{
  "n_kv_head": 4,
  "norm": "layernorm",
  "norm_place": "pre",
  "positions": "learned",
  "tie_embeddings": true,
  "init_std_o": 0.00611,
  "optimizer": "adamw",
  "lr": 0.00197,
  "beta1": 0.9,
  "beta2": 0.98,
  "dataset": "wikipedia_en"
}
MLP neurons of a small language model. Each row is named by its layer, matrix (up: input weights; down: output weights) and neuron, and shows model dimensions 48-143. Each number is 50 + 12 x the weight over its row's rms, rounded and kept within 0 to 99.
After each neuron's rows, "fires on" lists the tokens most often at its 100 highest values on Wikipedia text that the model never trained on. A number after a token or word is its count.

L12.up241:68 37 30 51 46 63 53 41 72 60 30 49 39 28 65 49 47 52 68 71 47 54 60 56 67 61 27 53 57 57 43 41 30 29 41 44 49 45 43 45 42 51 33 52 43 57 41 34 64 53 58 55 39 37 56 82 50 40 49 71 35 31 50 41 29 40 52 49 48 54 57 65 66 30 36 44 59 58 31 65 38 62 56 46 55 58 61 20 54 69 60 60 46 54 54 61
L12.down241:42 43 36 65 53 56 48 50 46 51 44 30 60 56 40 32 63 51 68 54 41 38 68 27 44 50 35 61 77 52 46 54 80 68 47 53 37 29 47 46 50 79 45 45 35 53 47 73 56 48 34 71 72 45 44 31 54 57 50 33 54 43 41 58 54 44 56 50 47 37 70 46 60 75 33 48 49 52 32 68 65 61 56 48 41 36 68 29 50 48 45 36 27 52 49 58
fires on: " W" 24, " but" 18, ", but" 16, " | W" 15, " match" 5

L12.up195:38 53 61 31 59 58 45 55 70 51 52 46 51 62 51 52 55 39 65 53 47 57 35 52 61 41 66 44 33 54 61 56 64 37 67 50 63 59 45 61 61 42 45 46 53 69 53 67 47 56 38 52 37 57 78 66 58 48 72 37 69 57 57 47 33 60 41 58 40 31 26 31 34 40 38 49 47 50 64 44 80 55 44 46 54 62 73 51 64 58 69 42 76 63 27 24
L12.down195:47 51 54 37 25 40 69 54 47 42 46 45 51 52 57 32 54 49 41 51 59 51 66 27 63 55 55 48 67 55 16 58 37 37 40 62 37 60 54 53 39 56 44 38 52 46 51 63 50 59 42 75 69 51 49 61 38 61 39 49 31 38 56 38 54 59 68 75 47 64 79 60 46 27 55 38 58 49 51 66 49 40 86 46 57 50 50 43 53 74 61 75 43 57 50 58
fires on: " h" 34, " dis" 22, "c" 12, "esc" 7, "é" 4

L6.up167:48 63 35 53 37 38 65 60 30 60 49 59 49 60 52 56 51 58 25 58 66 55 48 48 29 53 49 50 43 33 41 56 62 36 34 47 51 39 48 64 49 20 46 51 60 65 56 59 47 44 64 69 61 62 42 38 51 53 55 47 43 60 61 36 24 29 42 55 59 48 65 62 64 27 30 49 55 51 44 41 81 45 66 33 27 59 31 25 55 41 70 54 45 52 52 49
L6.down167:42 49 60 56 50 55 73 51 42 58 53 53 40 58 41 57 58 35 56 50 62 58 41 32 51 53 65 54 44 35 45 67 50 69 77 47 61 62 48 54 52 56 31 63 52 34 42 62 42 45 49 50 34 52 64 41 44 62 38 35 71 43 43 55 61 51 31 30 49 42 56 60 39 57 43 37 53 48 48 57 51 76 43 56 44 40 76 63 30 24 25 68 61 47 43 31
fires on: "er" 20, " | " 9, " U." 7, "ers" 6, " |" 6, ")" 6

L12.up310:55 53 29 48 49 64 22 40 43 48 41 60 44 47 49 60 60 45 45 58 46 64 48 51 57 37 67 58 28 53 50 77 43 55 57 51 65 33 41 46 47 55 70 39 64 53 58 45 31 49 31 58 45 74 36 35 59 30 69 55 49 54 58 51 49 51 46 47 73 52 36 70 71 36 46 64 52 70 69 56 55 49 55 54 22 56 37 52 48 48 64 53 62 67 42 59
L12.down310:54 53 62 45 50 45 60 54 72 59 74 54 45 34 71 52 61 31 34 35 38 49 41 61 48 39 61 50 81 55 54 46 58 47 37 50 69 42 42 38 39 47 45 46 37 43 75 26 62 60 44 41 59 40 45 35 55 54 35 41 57 25 37 22 61 53 30 50 42 59 59 48 47 45 40 47 46 50 81 57 25 48 46 33 56 71 32 69 44 18 69 42 54 61 55 54
fires on: " p" 67, " P" 22

L9.up408:72 35 45 51 61 30 27 46 54 30 52 52 52 37 59 72 65 52 64 44 56 49 63 44 46 69 46 63 37 42 60 42 38 44 39 38 54 44 58 46 52 29 54 60 48 48 66 52 33 67 45 42 55 47 51 49 45 75 59 44 70 60 62 47 28 25 48 54 46 50 45 47 71 51 37 60 46 63 52 55 53 50 66 63 36 30 70 54 50 49 43 35 65 58 52 69
L9.down408:52 33 48 46 37 40 58 51 48 50 39 47 21 39 52 44 45 51 50 44 69 62 56 46 51 43 58 78 33 59 30 57 81 34 55 56 26 56 53 22 52 52 47 49 58 44 37 25 26 61 44 53 59 45 46 40 44 76 50 44 51 53 49 54 48 35 68 73 53 50 41 48 48 51 47 40 59 45 51 62 37 61 27 61 65 41 59 49 57 58 34 59 43 29 64 60
fires on: "it" 16, "9" 15, "at" 10, "ons" 9, "93" 7, "as" 6

L7.up318:53 53 64 38 67 39 42 45 49 27 27 39 58 44 66 42 39 49 69 36 52 70 46 43 53 39 61 51 33 47 47 68 64 45 42 37 66 48 53 68 67 75 48 42 48 43 57 65 43 74 56 51 47 59 61 62 41 39 55 60 59 39 49 40 52 48 63 56 62 26 46 44 40 40 61 62 54 41 54 46 72 80 51 62 34 43 59 51 51 67 61 38 42 66 48 36
L7.down318:49 38 50 54 35 40 57 61 35 39 38 56 61 67 66 56 31 66 51 39 45 41 36 57 33 36 64 58 54 72 39 31 50 54 61 63 65 41 32 53 48 52 54 39 33 46 65 62 54 48 32 46 60 60 40 48 34 62 53 66 38 35 33 43 55 53 48 74 51 48 51 52 59 39 66 46 50 58 31 43 58 28 12 53 54 47 66 58 62 41 57 61 39 48 38 65
fires on: " g" 31, " qu" 12, "oc" 7, " expl" 6, " dis" 6, "c" 5

L11.up178:71 45 56 35 45 54 64 33 55 55 49 62 51 62 77 66 52 39 40 54 74 56 60 66 63 65 41 57 47 44 51 33 46 44 36 36 65 37 54 56 48 38 63 37 47 49 56 57 36 53 41 41 70 62 49 61 53 58 38 43 42 41 63 45 56 34 52 53 45 27 57 61 29 69 29 53 37 45 46 59 68 68 56 51 47 37 71 53 43 32 54 55 41 65 30 45
L11.down178:37 47 59 43 26 53 61 46 37 53 55 42 39 52 46 47 45 59 47 42 59 30 33 40 39 47 37 47 48 52 37 47 44 52 41 74 44 54 45 44 43 65 56 62 48 46 39 37 63 43 54 37 33 56 58 39 52 65 50 45 68 58 40 44 43 56 60 84 71 49 43 64 35 49 52 50 62 62 39 48 28 50 54 51 31 61 37 39 55 54 59 68 50 63 71 36
fires on: "at" 47, "ast" 25, "and" 17

L7.up401:36 50 58 47 50 53 40 33 36 65 61 51 62 50 64 36 55 38 51 73 50 54 58 46 63 40 50 70 54 38 60 61 51 40 29 62 41 54 40 38 54 36 50 40 64 48 54 75 47 63 41 54 42 56 50 55 71 52 64 36 69 52 77 35 42 59 59 50 37 30 55 70 19 43 42 44 37 62 39 41 72 52 58 53 29 37 57 30 57 54 60 58 61 47 52 46
L7.down401:61 61 58 39 39 29 46 52 59 53 47 50 21 39 53 59 32 26 49 40 48 53 50 53 50 66 43 62 41 50 13 26 36 51 42 50 58 57 47 30 35 58 60 33 46 52 44 42 24 44 34 43 47 39 58 63 43 60 30 46 57 53 61 58 60 39 43 58 51 52 49 54 68 35 82 38 45 44 51 56 46 59 74 46 49 52 66 36 65 42 46 38 40 43 39 44
fires on: "-" 38, " inter" 18, " adv" 10, "\n" 10, "\n\n" 5

L10.up237:61 68 52 46 37 38 28 52 53 65 54 61 64 52 34 55 41 32 49 58 47 49 42 47 51 63 48 50 39 41 43 42 57 39 49 48 55 52 23 47 28 48 30 62 53 59 63 43 39 60 55 59 58 37 60 51 56 65 68 22 59 44 43 63 28 49 33 47 50 43 68 50 58 56 33 67 49 77 45 38 51 52 52 63 45 50 60 31 53 34 49 69 38 47 26 34
L10.down237:44 47 51 49 57 58 29 56 36 37 40 53 61 56 46 51 57 44 54 50 56 47 47 54 40 50 54 58 49 51 42 48 46 41 54 43 70 46 50 52 63 57 58 55 53 56 55 55 43 49 54 55 52 49 63 65 48 48 55 37 56 41 51 57 44 37 33 57 54 41 51 43 51 45 42 46 48 42 42 52 45 35 46 45 51 57 33 31 40 46 70 51 49 65 43 45
fires on: "\n\n" 100

L10.up69:63 64 46 41 40 59 41 36 64 69 55 65 55 59 36 45 63 30 51 53 51 47 62 62 43 42 43 59 31 50 45 36 41 57 50 47 67 54 57 60 42 51 51 61 70 51 55 46 50 49 70 69 45 45 70 52 50 66 73 23 71 27 52 60 31 42 33 46 52 54 57 52 51 58 33 69 61 67 39 42 54 43 40 53 31 55 76 28 50 16 50 64 41 43 39 43
L10.down69:59 64 51 43 53 46 46 46 49 50 45 34 59 44 32 39 39 27 52 53 56 53 47 53 48 41 61 61 43 46 51 52 48 54 50 51 51 43 61 56 61 55 52 59 61 59 52 51 32 60 46 45 52 45 65 69 49 47 73 35 44 59 45 63 46 33 40 55 43 51 48 38 59 46 51 58 64 48 41 60 52 61 48 52 38 57 50 54 50 49 58 49 55 52 29 48
fires on: "\n\n" 99

L10.up116:65 57 58 57 25 47 52 40 43 47 45 65 54 41 61 42 49 58 57 38 28 48 54 62 56 49 59 57 54 57 75 63 55 58 40 53 47 33 55 76 71 45 62 54 44 42 57 52 62 55 46 44 54 60 46 27 30 53 44 42 58 52 54 19 52 56 61 26 35 55 37 80 50 48 62 51 63 33 41 46 41 53 39 56 64 51 56 34 39 43 76 44 55 33 47 29
L10.down116:56 46 55 48 67 58 45 39 49 30 60 59 28 51 55 47 66 56 54 56 47 66 35 77 67 47 36 50 47 30 55 47 50 58 49 57 48 54 45 28 48 59 42 36 26 55 58 58 73 64 42 40 41 37 46 39 40 47 37 56 51 64 50 31 33 52 64 51 52 50 31 65 44 59 58 51 60 46 59 45 51 52 50 54 55 75 23 39 70 62 47 43 40 32 50 71
fires on: "0" 31, " | " 21, "1" 5, "14" 4

L7.up204:44 50 58 51 56 72 47 44 40 75 42 51 46 60 48 46 44 43 62 61 22 37 65 74 42 38 52 51 45 48 63 74 54 50 46 22 45 48 56 61 52 38 37 46 32 55 62 51 46 53 60 50 51 51 80 46 71 51 32 50 61 48 36 45 61 42 41 62 66 45 59 38 58 42 46 69 44 39 66 43 65 43 44 54 48 45 63 35 45 14 26 59 41 47 25 42
L7.down204:42 53 59 49 56 46 48 43 48 29 40 48 75 48 36 49 57 63 52 69 54 66 62 56 44 43 60 55 48 45 55 25 44 20 49 79 61 47 41 51 40 55 24 46 80 43 50 47 56 68 52 67 54 43 48 63 42 42 68 36 44 78 43 59 60 32 52 30 44 46 36 70 36 60 44 53 42 45 53 58 47 59 47 50 64 56 37 59 70 58 50 58 76 50 25 58
fires on: "\"" 29, ")" 6, "1" 5, "ially" 5, "ently" 5, " \"" 5

L6.up142:42 54 55 47 69 47 33 47 65 41 45 55 44 44 32 49 72 42 62 64 30 49 59 42 59 55 50 50 38 61 56 65 60 45 37 40 35 51 54 49 40 32 64 47 50 61 63 62 25 31 48 57 59 45 52 69 58 68 60 21 63 46 56 33 44 32 47 75 23 46 31 43 36 63 34 71 40 51 37 44 41 62 48 44 43 58 27 52 31 40 62 47 37 47 49 51
L6.down142:69 47 38 42 23 78 69 52 58 45 40 53 52 36 55 55 34 44 66 47 55 42 43 63 29 55 49 61 57 53 47 62 34 57 57 35 33 46 57 34 57 79 56 53 35 28 55 61 66 62 52 45 47 38 50 32 46 33 47 68 53 48 44 68 27 65 54 43 58 45 45 46 49 42 62 39 70 49 49 44 63 49 53 35 52 71 62 28 37 61 45 36 62 41 53 43
fires on: " However" 20, " After" 11, " When" 7, "ing." 7, "though" 6, "s." 6

L10.up5:53 51 29 29 55 44 62 58 53 57 32 44 56 44 41 53 48 46 33 46 44 51 33 45 35 56 54 58 40 43 44 70 48 40 35 60 43 39 26 51 36 44 59 50 75 56 45 41 50 43 62 60 54 66 64 45 43 58 62 49 70 56 71 32 54 68 51 71 52 44 29 41 35 31 67 61 32 59 39 41 55 41 23 56 29 52 36 51 33 57 46 51 51 67 50 30
L10.down5:52 59 58 78 43 62 50 58 42 51 46 51 43 43 53 65 29 53 61 51 60 58 29 37 56 45 56 39 41 50 50 71 65 34 29 28 46 52 79 45 43 58 53 48 41 24 39 50 40 56 47 67 42 48 47 47 58 49 62 42 59 21 50 58 56 55 53 77 50 41 39 50 48 33 40 32 13 58 47 22 39 50 34 47 43 61 53 60 60 57 68 59 52 42 41 66
fires on: "." 12, "ern" 11, "er" 11, "erv" 7, "ir" 6, "est" 6

L9.up154:52 40 48 67 66 79 41 44 52 71 36 55 41 49 42 51 39 42 35 87 59 32 47 61 66 61 48 51 51 39 64 51 15 53 34 43 61 42 68 45 40 38 49 61 43 33 50 42 30 41 51 43 55 57 35 35 71 52 54 52 66 55 63 52 34 46 58 70 58 52 70 63 27 82 54 48 47 52 44 37 58 32 58 53 42 55 59 47 41 36 49 57 39 69 31 39
L9.down154:42 44 39 65 43 54 76 62 48 68 59 38 29 53 33 54 65 58 48 19 19 49 45 41 40 49 54 53 53 62 62 39 59 43 37 56 63 47 28 25 47 42 48 79 57 50 68 27 66 61 65 46 54 54 38 53 44 67 42 36 28 48 35 53 58 39 38 33 55 52 33 47 58 51 53 51 58 62 53 66 60 51 42 40 52 47 43 34 41 56 53 40 65 41 43 42
fires on: "or" 19, "el" 11, "ast" 8, "ar" 6, "ing" 5, "ad" 5

L9.up16:38 74 50 63 33 64 36 56 49 61 53 44 51 41 40 40 56 49 81 66 33 64 43 56 47 42 53 48 49 63 38 71 46 53 47 38 64 41 55 68 61 37 36 40 48 75 54 42 33 31 44 52 67 40 58 36 65 36 56 31 47 54 63 25 31 67 59 50 37 71 37 70 69 65 31 62 50 65 48 56 77 53 59 58 50 42 52 22 40 61 71 38 63 56 47 46
L9.down16:71 58 59 49 54 28 48 43 58 42 53 55 44 53 60 58 38 22 21 51 52 32 45 53 29 48 54 45 56 63 52 62 28 56 59 46 55 50 53 43 51 40 60 42 76 24 42 53 57 55 35 29 62 47 46 47 71 65 47 61 63 38 39 50 36 39 52 68 53 48 37 51 48 49 68 65 62 37 53 31 32 46 70 31 46 58 63 46 54 24 42 47 48 50 45 60
fires on: "M" 14, "ver" 11, "er" 10, "p" 8, " p" 8

L7.up96:70 67 57 48 61 39 31 28 39 69 59 44 48 53 32 57 58 41 51 64 29 36 62 37 62 56 61 56 40 43 40 47 47 69 33 58 66 55 40 71 73 45 40 69 48 39 45 33 50 66 66 60 52 45 57 78 35 42 56 51 45 46 68 44 57 46 37 47 52 61 60 55 37 51 71 42 58 53 28 53 37 66 50 62 35 52 71 25 55 44 40 51 58 42 56 40
L7.down96:32 66 36 57 50 40 74 60 46 42 65 50 50 36 44 38 60 35 75 48 49 65 40 42 33 52 48 67 52 48 36 43 33 59 42 47 44 57 51 38 42 68 24 41 56 48 39 38 46 74 52 37 66 71 43 53 57 42 58 27 57 46 46 60 45 45 55 39 49 24 35 66 61 44 66 46 60 49 78 64 74 34 30 38 56 33 63 59 49 50 49 73 41 56 39 51
fires on: " would" 36, " to" 21, " did not" 13, "'t" 7, " To" 5, " not" 5

L11.up147:74 43 70 56 37 71 65 45 55 58 47 58 73 40 62 44 55 29 64 32 52 43 75 53 61 69 49 54 65 51 52 49 35 49 32 65 56 70 76 71 43 39 60 54 42 50 64 26 34 50 52 44 57 67 62 43 55 47 45 58 49 48 41 35 56 35 34 46 56 48 53 28 42 63 32 59 49 47 36 45 60 62 71 33 48 46 61 52 34 46 40 51 49 61 31 29
L11.down147:41 40 73 40 62 49 39 76 48 63 82 28 62 61 28 39 37 31 44 47 51 43 63 52 50 39 53 31 43 55 66 42 27 82 38 60 49 37 49 39 54 61 46 46 54 53 65 41 47 38 59 55 50 52 50 57 33 62 47 55 45 66 31 35 38 57 43 48 32 49 54 49 46 62 35 51 62 58 46 69 46 34 30 66 53 52 52 44 47 51 57 56 49 57 69 59
fires on: "and" 13, "'t" 12, "to" 8, "ve" 7, "t" 6, "T" 5

L12.up90:63 48 48 33 40 53 37 44 60 63 45 56 64 47 33 40 49 33 47 48 59 56 51 65 65 55 52 50 25 42 44 51 41 52 44 50 69 59 47 55 49 41 27 65 55 53 49 42 51 53 69 59 64 50 72 49 62 65 72 18 70 28 43 60 23 48 24 45 48 51 54 34 58 67 36 57 51 58 52 36 50 55 46 61 39 61 54 36 35 37 56 66 44 57 43 27
L12.down90:57 54 44 58 43 58 47 54 47 57 55 19 60 51 58 46 44 54 53 59 57 48 27 67 52 58 58 57 47 47 52 68 46 44 50 47 54 33 44 51 64 35 48 55 43 50 42 42 44 50 48 59 50 52 50 58 61 48 42 48 47 46 58 51 40 46 63 47 48 48 68 38 44 45 39 65 43 47 50 58 57 46 58 57 38 52 47 50 41 52 54 59 59 61 36 41
fires on: "\n\n" 100

L12.up37:44 45 54 63 44 66 34 45 65 44 37 35 58 48 41 50 66 40 59 77 58 46 51 59 57 54 49 68 65 45 27 52 34 33 41 64 54 60 57 55 70 17 52 37 58 52 68 49 37 59 61 57 62 48 45 91 47 18 27 43 72 46 53 41 33 42 44 56 35 63 72 52 39 71 37 44 50 54 36 66 54 61 50 29 46 70 67 40 74 49 37 54 54 47 55 37
L12.down37:60 44 43 21 50 50 50 66 45 51 72 63 48 45 46 46 41 63 50 21 29 40 46 60 50 67 52 61 45 40 73 58 47 57 47 37 42 42 26 49 50 61 36 56 48 54 63 67 67 54 29 64 58 62 56 25 41 52 55 53 49 37 52 45 26 59 56 44 52 52 64 58 40 68 49 58 51 57 54 51 41 47 46 30 47 51 39 61 50 48 35 37 40 20 64 51
fires on: ", but" 31, " but" 13, "ett" 10, "." 8, "ell" 7, ", and" 5

L9.up230:44 41 41 87 57 67 57 35 49 52 50 42 61 62 45 38 54 36 67 40 48 27 62 46 57 39 72 60 42 36 61 52 63 43 66 49 48 43 44 69 44 43 40 41 44 49 85 44 56 52 47 38 36 52 54 59 56 52 42 30 39 40 62 63 46 67 68 47 37 65 56 66 62 38 50 46 51 58 31 59 47 47 50 53 51 58 48 47 47 42 61 33 41 43 68 36
L9.down230:47 58 57 25 54 49 63 54 60 49 60 39 28 68 64 54 50 59 36 64 56 57 46 55 40 62 35 23 61 31 48 32 36 40 32 45 67 50 45 48 55 62 43 32 28 61 36 42 46 45 49 42 55 46 29 53 51 47 47 71 34 66 43 20 49 68 53 40 72 59 51 40 52 60 50 66 41 59 62 31 43 45 51 70 56 49 24 53 56 57 29 51 61 60 53 62
fires on: " | " 72, "ta" 5, "–" 4, "0" 4

L9.up231:54 68 33 42 39 50 28 38 68 61 49 54 60 55 19 49 48 13 57 52 54 45 55 59 55 46 45 60 34 48 60 38 57 49 48 48 68 53 49 49 34 61 41 78 65 61 54 54 63 45 58 60 61 55 69 55 63 71 66 21 60 30 50 73 36 53 26 48 52 51 59 49 55 55 30 70 40 66 38 46 53 47 38 63 37 58 68 35 49 28 48 69 43 67 32 40
L9.down231:57 54 57 52 43 55 44 37 51 54 56 46 52 60 51 59 54 42 53 46 54 50 60 55 48 50 53 61 38 39 46 44 54 45 53 54 57 49 44 59 53 48 43 63 62 53 46 45 43 50 46 49 55 46 67 56 54 59 62 25 57 29 48 58 38 40 33 54 48 56 50 49 52 65 29 63 51 42 45 51 47 52 49 55 39 61 63 43 49 50 54 52 51 64 36 42
fires on: "\n\n" 100

L10.up28:56 56 44 37 33 63 39 35 64 59 49 52 56 66 34 41 54 23 49 58 55 46 56 54 64 55 45 57 32 39 57 43 56 53 54 34 55 62 40 56 45 43 35 80 51 60 70 46 57 59 57 51 49 44 79 50 45 68 72 23 56 40 42 53 31 28 29 30 59 53 64 44 56 57 31 55 43 73 53 45 43 49 51 72 45 67 55 43 59 33 49 65 52 63 34 26
L10.down28:45 48 47 50 47 57 54 43 50 58 51 45 59 47 43 48 50 36 48 36 43 53 54 44 45 55 60 62 32 57 55 54 51 58 52 52 49 50 46 51 39 45 41 52 56 55 48 68 42 41 38 53 62 48 66 39 42 36 62 35 64 35 67 45 39 41 46 40 53 52 46 52 57 53 37 56 50 50 38 54 62 45 42 49 45 46 51 31 38 49 63 52 46 62 41 48
fires on: "\n\n" 100

L12.up174:71 54 51 55 39 60 48 65 56 51 51 43 52 44 59 80 51 54 57 42 23 70 57 45 41 46 55 58 71 56 42 40 39 60 47 50 60 53 57 63 62 35 75 55 44 78 61 29 38 62 51 41 47 24 37 45 65 54 53 34 49 40 55 41 68 43 38 32 56 54 56 53 50 42 36 45 50 59 49 57 55 58 80 43 62 61 44 39 62 69 65 32 65 71 47 41
L12.down174:56 55 24 52 65 59 57 45 55 51 43 52 46 30 60 44 46 45 35 34 70 56 53 67 40 51 50 76 61 39 63 56 48 41 51 53 80 35 81 28 23 19 52 41 46 40 63 42 45 34 26 25 30 53 46 62 72 41 26 51 48 57 50 56 51 64 54 69 60 46 58 57 49 40 50 47 54 59 64 58 39 46 45 45 67 42 50 53 39 36 72 53 37 53 44 45
fires on: " P" 44, " p" 33, ", P" 5

L9.up60:46 78 48 40 58 64 52 66 41 75 37 61 53 49 52 52 56 29 24 40 22 48 55 54 32 73 36 55 68 54 55 35 39 63 28 33 55 50 50 55 68 53 49 50 50 65 45 57 64 28 77 47 68 43 51 26 44 63 45 61 68 55 48 60 48 65 53 51 57 51 62 45 51 63 51 55 37 36 32 41 76 38 59 69 43 57 57 25 21 52 51 33 47 60 44 16
L9.down60:54 53 52 51 35 57 70 58 49 46 35 53 34 22 36 83 49 44 43 25 59 46 53 47 44 53 50 49 53 62 59 65 42 70 40 39 49 56 53 59 60 56 52 62 63 54 59 36 42 56 48 69 44 58 46 46 54 46 52 27 52 45 50 71 64 45 54 63 37 51 37 62 36 59 67 37 43 67 55 46 63 67 41 41 37 44 72 63 44 72 65 46 57 44 34 31
fires on: "e" 11, "|---|---|---|---" 10, "and" 9, "s" 8, "ic" 7, "N" 5

L9.up236:53 52 57 68 80 54 59 39 41 33 41 66 61 45 61 57 31 57 23 72 61 54 46 53 42 80 40 60 42 61 47 53 51 43 32 38 51 41 59 48 48 40 40 48 44 50 51 45 79 40 67 31 59 51 56 67 76 44 58 43 46 54 54 47 65 53 40 53 44 20 47 64 36 65 37 53 69 36 63 39 62 68 63 42 48 49 43 52 52 26 53 62 51 63 36 33
L9.down236:48 48 51 69 47 48 51 54 54 58 48 43 55 46 43 53 53 44 52 49 65 50 56 55 59 41 60 44 40 66 35 46 30 41 54 52 70 49 39 55 58 41 30 64 51 46 44 52 50 33 34 58 49 38 38 50 24 71 41 73 62 74 45 56 14 29 39 47 39 45 19 63 63 38 44 51 33 47 60 31 38 58 38 50 46 39 58 48 44 43 55 58 58 55 55 27
fires on: " un" 35, "un" 11, "at" 8, "ac" 6, "ach" 5

L12.up296:51 66 30 61 56 60 55 43 53 48 47 45 64 21 57 63 46 55 54 64 27 69 36 61 48 77 61 48 32 34 44 49 52 54 48 43 39 47 34 45 53 49 28 58 58 65 49 50 58 68 50 54 41 42 60 62 66 42 41 46 55 55 29 41 49 41 40 52 42 43 63 54 42 66 28 34 58 44 49 47 61 35 49 54 30 82 49 42 47 21 50 45 71 51 60 41
L12.down296:26 45 45 45 54 65 36 35 38 31 55 67 34 53 58 53 83 55 62 52 28 80 39 50 52 49 64 59 60 48 48 52 55 37 58 80 60 57 75 56 46 43 64 47 58 55 43 50 59 57 50 73 49 53 42 46 69 24 38 32 49 51 62 63 54 54 33 21 47 47 28 52 79 46 46 50 46 32 66 55 45 48 48 55 49 58 72 47 50 53 42 55 59 38 45 49
fires on: " sp" 22, " resp" 21, " aff" 9, "erm" 8, "iv" 7, "ev" 4

L6.up98:51 53 50 54 52 48 49 44 42 56 55 46 48 40 38 45 47 46 31 66 41 50 55 49 42 50 49 78 36 46 49 53 52 41 29 37 36 55 45 48 52 45 52 55 59 52 54 50 31 49 59 44 57 43 65 66 36 57 58 38 72 57 59 23 56 55 68 61 33 55 65 55 47 34 51 42 66 57 39 46 52 49 60 42 16 80 51 15 33 34 52 56 61 55 62 35
L6.down98:86 33 53 53 41 51 37 46 45 42 67 49 45 35 71 61 45 62 63 42 66 47 47 49 50 53 32 64 49 42 38 26 48 52 36 40 36 48 40 36 38 68 39 38 57 47 49 41 50 62 25 53 62 48 51 34 43 48 39 60 36 37 67 51 52 59 52 63 71 57 32 59 53 39 69 48 46 47 43 48 62 56 73 33 32 54 59 33 60 35 29 53 65 62 52 58
fires on: "\n" 46, "\n\n" 28, "- •" 7, " After" 6, "though" 4

L6.up265:42 59 40 74 59 47 58 71 52 55 36 68 44 50 68 52 25 55 25 63 60 37 52 63 29 52 56 46 48 60 59 38 21 38 26 60 70 44 48 80 54 41 58 45 59 53 57 47 57 52 44 46 46 47 44 36 69 68 51 38 57 48 46 51 43 61 51 44 33 52 50 52 45 39 50 58 61 64 55 35 59 30 55 55 35 53 42 48 60 46 30 51 47 58 38 46
L6.down265:29 38 52 49 40 67 52 23 57 61 45 47 35 50 39 48 51 29 66 46 60 51 61 30 31 42 55 32 57 72 52 44 55 33 57 40 32 46 33 66 59 50 50 57 39 78 30 43 53 54 53 67 54 46 63 62 70 42 52 52 41 21 51 63 57 54 39 26 55 55 64 59 54 39 44 41 49 63 45 42 60 54 44 29 57 46 49 64 46 24 49 37 62 40 53 41
fires on: "a" 49, ")" 35

L4.up168:49 84 50 37 46 66 61 49 30 39 55 48 48 56 31 39 35 46 44 41 58 48 43 53 58 66 59 62 48 47 67 55 40 53 58 73 23 42 38 48 63 47 46 33 52 50 42 50 63 52 52 67 64 71 63 41 72 53 35 38 44 45 49 42 32 58 25 36 53 55 43 39 33 57 30 29 52 60 61 52 64 44 38 28 50 57 56 14 34 55 43 69 41 53 47 39
L4.down168:29 55 56 52 59 52 41 45 37 58 40 53 57 50 46 47 44 43 82 35 51 35 56 39 58 62 51 25 55 24 57 36 43 69 46 71 29 48 47 14 64 67 33 52 43 52 36 47 55 49 53 51 50 46 32 47 33 58 48 63 44 50 44 59 38 46 47 49 40 38 47 57 65 59 33 52 22 59 43 51 40 59 52 47 55 81 62 59 42 37 48 37 65 46 41 56
fires on: "w" 17, " long" 15, " ed" 10, " second" 10

L12.up177:68 41 44 59 37 67 49 51 47 68 05 43 35 31 60 64 49 58 46 45 59 54 42 43 39 69 27 51 23 41 59 38 35 49 36 40 44 47 41 52 53 65 38 61 49 42 56 47 73 32 65 83 34 41 63 69 45 51 48 50 33 40 25 42 43 51 57 38 64 62 47 41 58 52 48 48 26 51 40 51 51 54 54 63 32 64 60 39 49 34 30 53 64 67 71 43
L12.down177:56 71 55 73 57 44 45 50 51 46 69 40 61 68 54 37 45 49 37 44 44 58 43 59 28 48 49 56 43 45 46 61 60 35 45 70 59 41 66 35 72 63 46 19 52 44 49 62 46 57 49 39 49 52 44 33 48 47 49 66 69 53 36 53 66 66 44 55 43 42 47 54 53 62 50 62 44 48 58 60 76 36 37 43 47 39 68 39 59 31 64 56 53 28 55 42
fires on: "k" 30, " K" 13, "w" 7, " days" 7, "end" 6

L10.up396:32 54 49 52 44 36 44 49 64 51 54 51 37 51 49 69 52 39 34 44 49 54 50 55 65 56 60 71 62 60 25 54 48 36 47 52 35 43 34 71 59 48 25 49 75 52 61 51 32 58 46 49 31 62 41 40 40 32 65 49 75 34 61 48 52 56 50 26 42 39 47 34 52 59 63 58 51 69 47 59 44 42 25 62 33 44 52 47 69 60 52 68 43 50 62 47
L10.down396:45 46 58 33 44 49 24 70 49 56 69 43 48 34 47 55 56 22 70 51 65 63 61 43 63 85 64 72 40 57 72 39 46 61 55 34 40 66 50 41 35 45 40 67 42 46 51 27 37 33 46 39 33 57 55 59 64 51 49 40 74 49 48 47 78 51 37 44 38 46 53 42 59 34 46 36 59 19 46 47 54 63 36 51 56 33 64 58 57 71 51 29 44 73 60 31
fires on: " c" 21, "\n" 14, "ig" 11, "-" 8, " " 6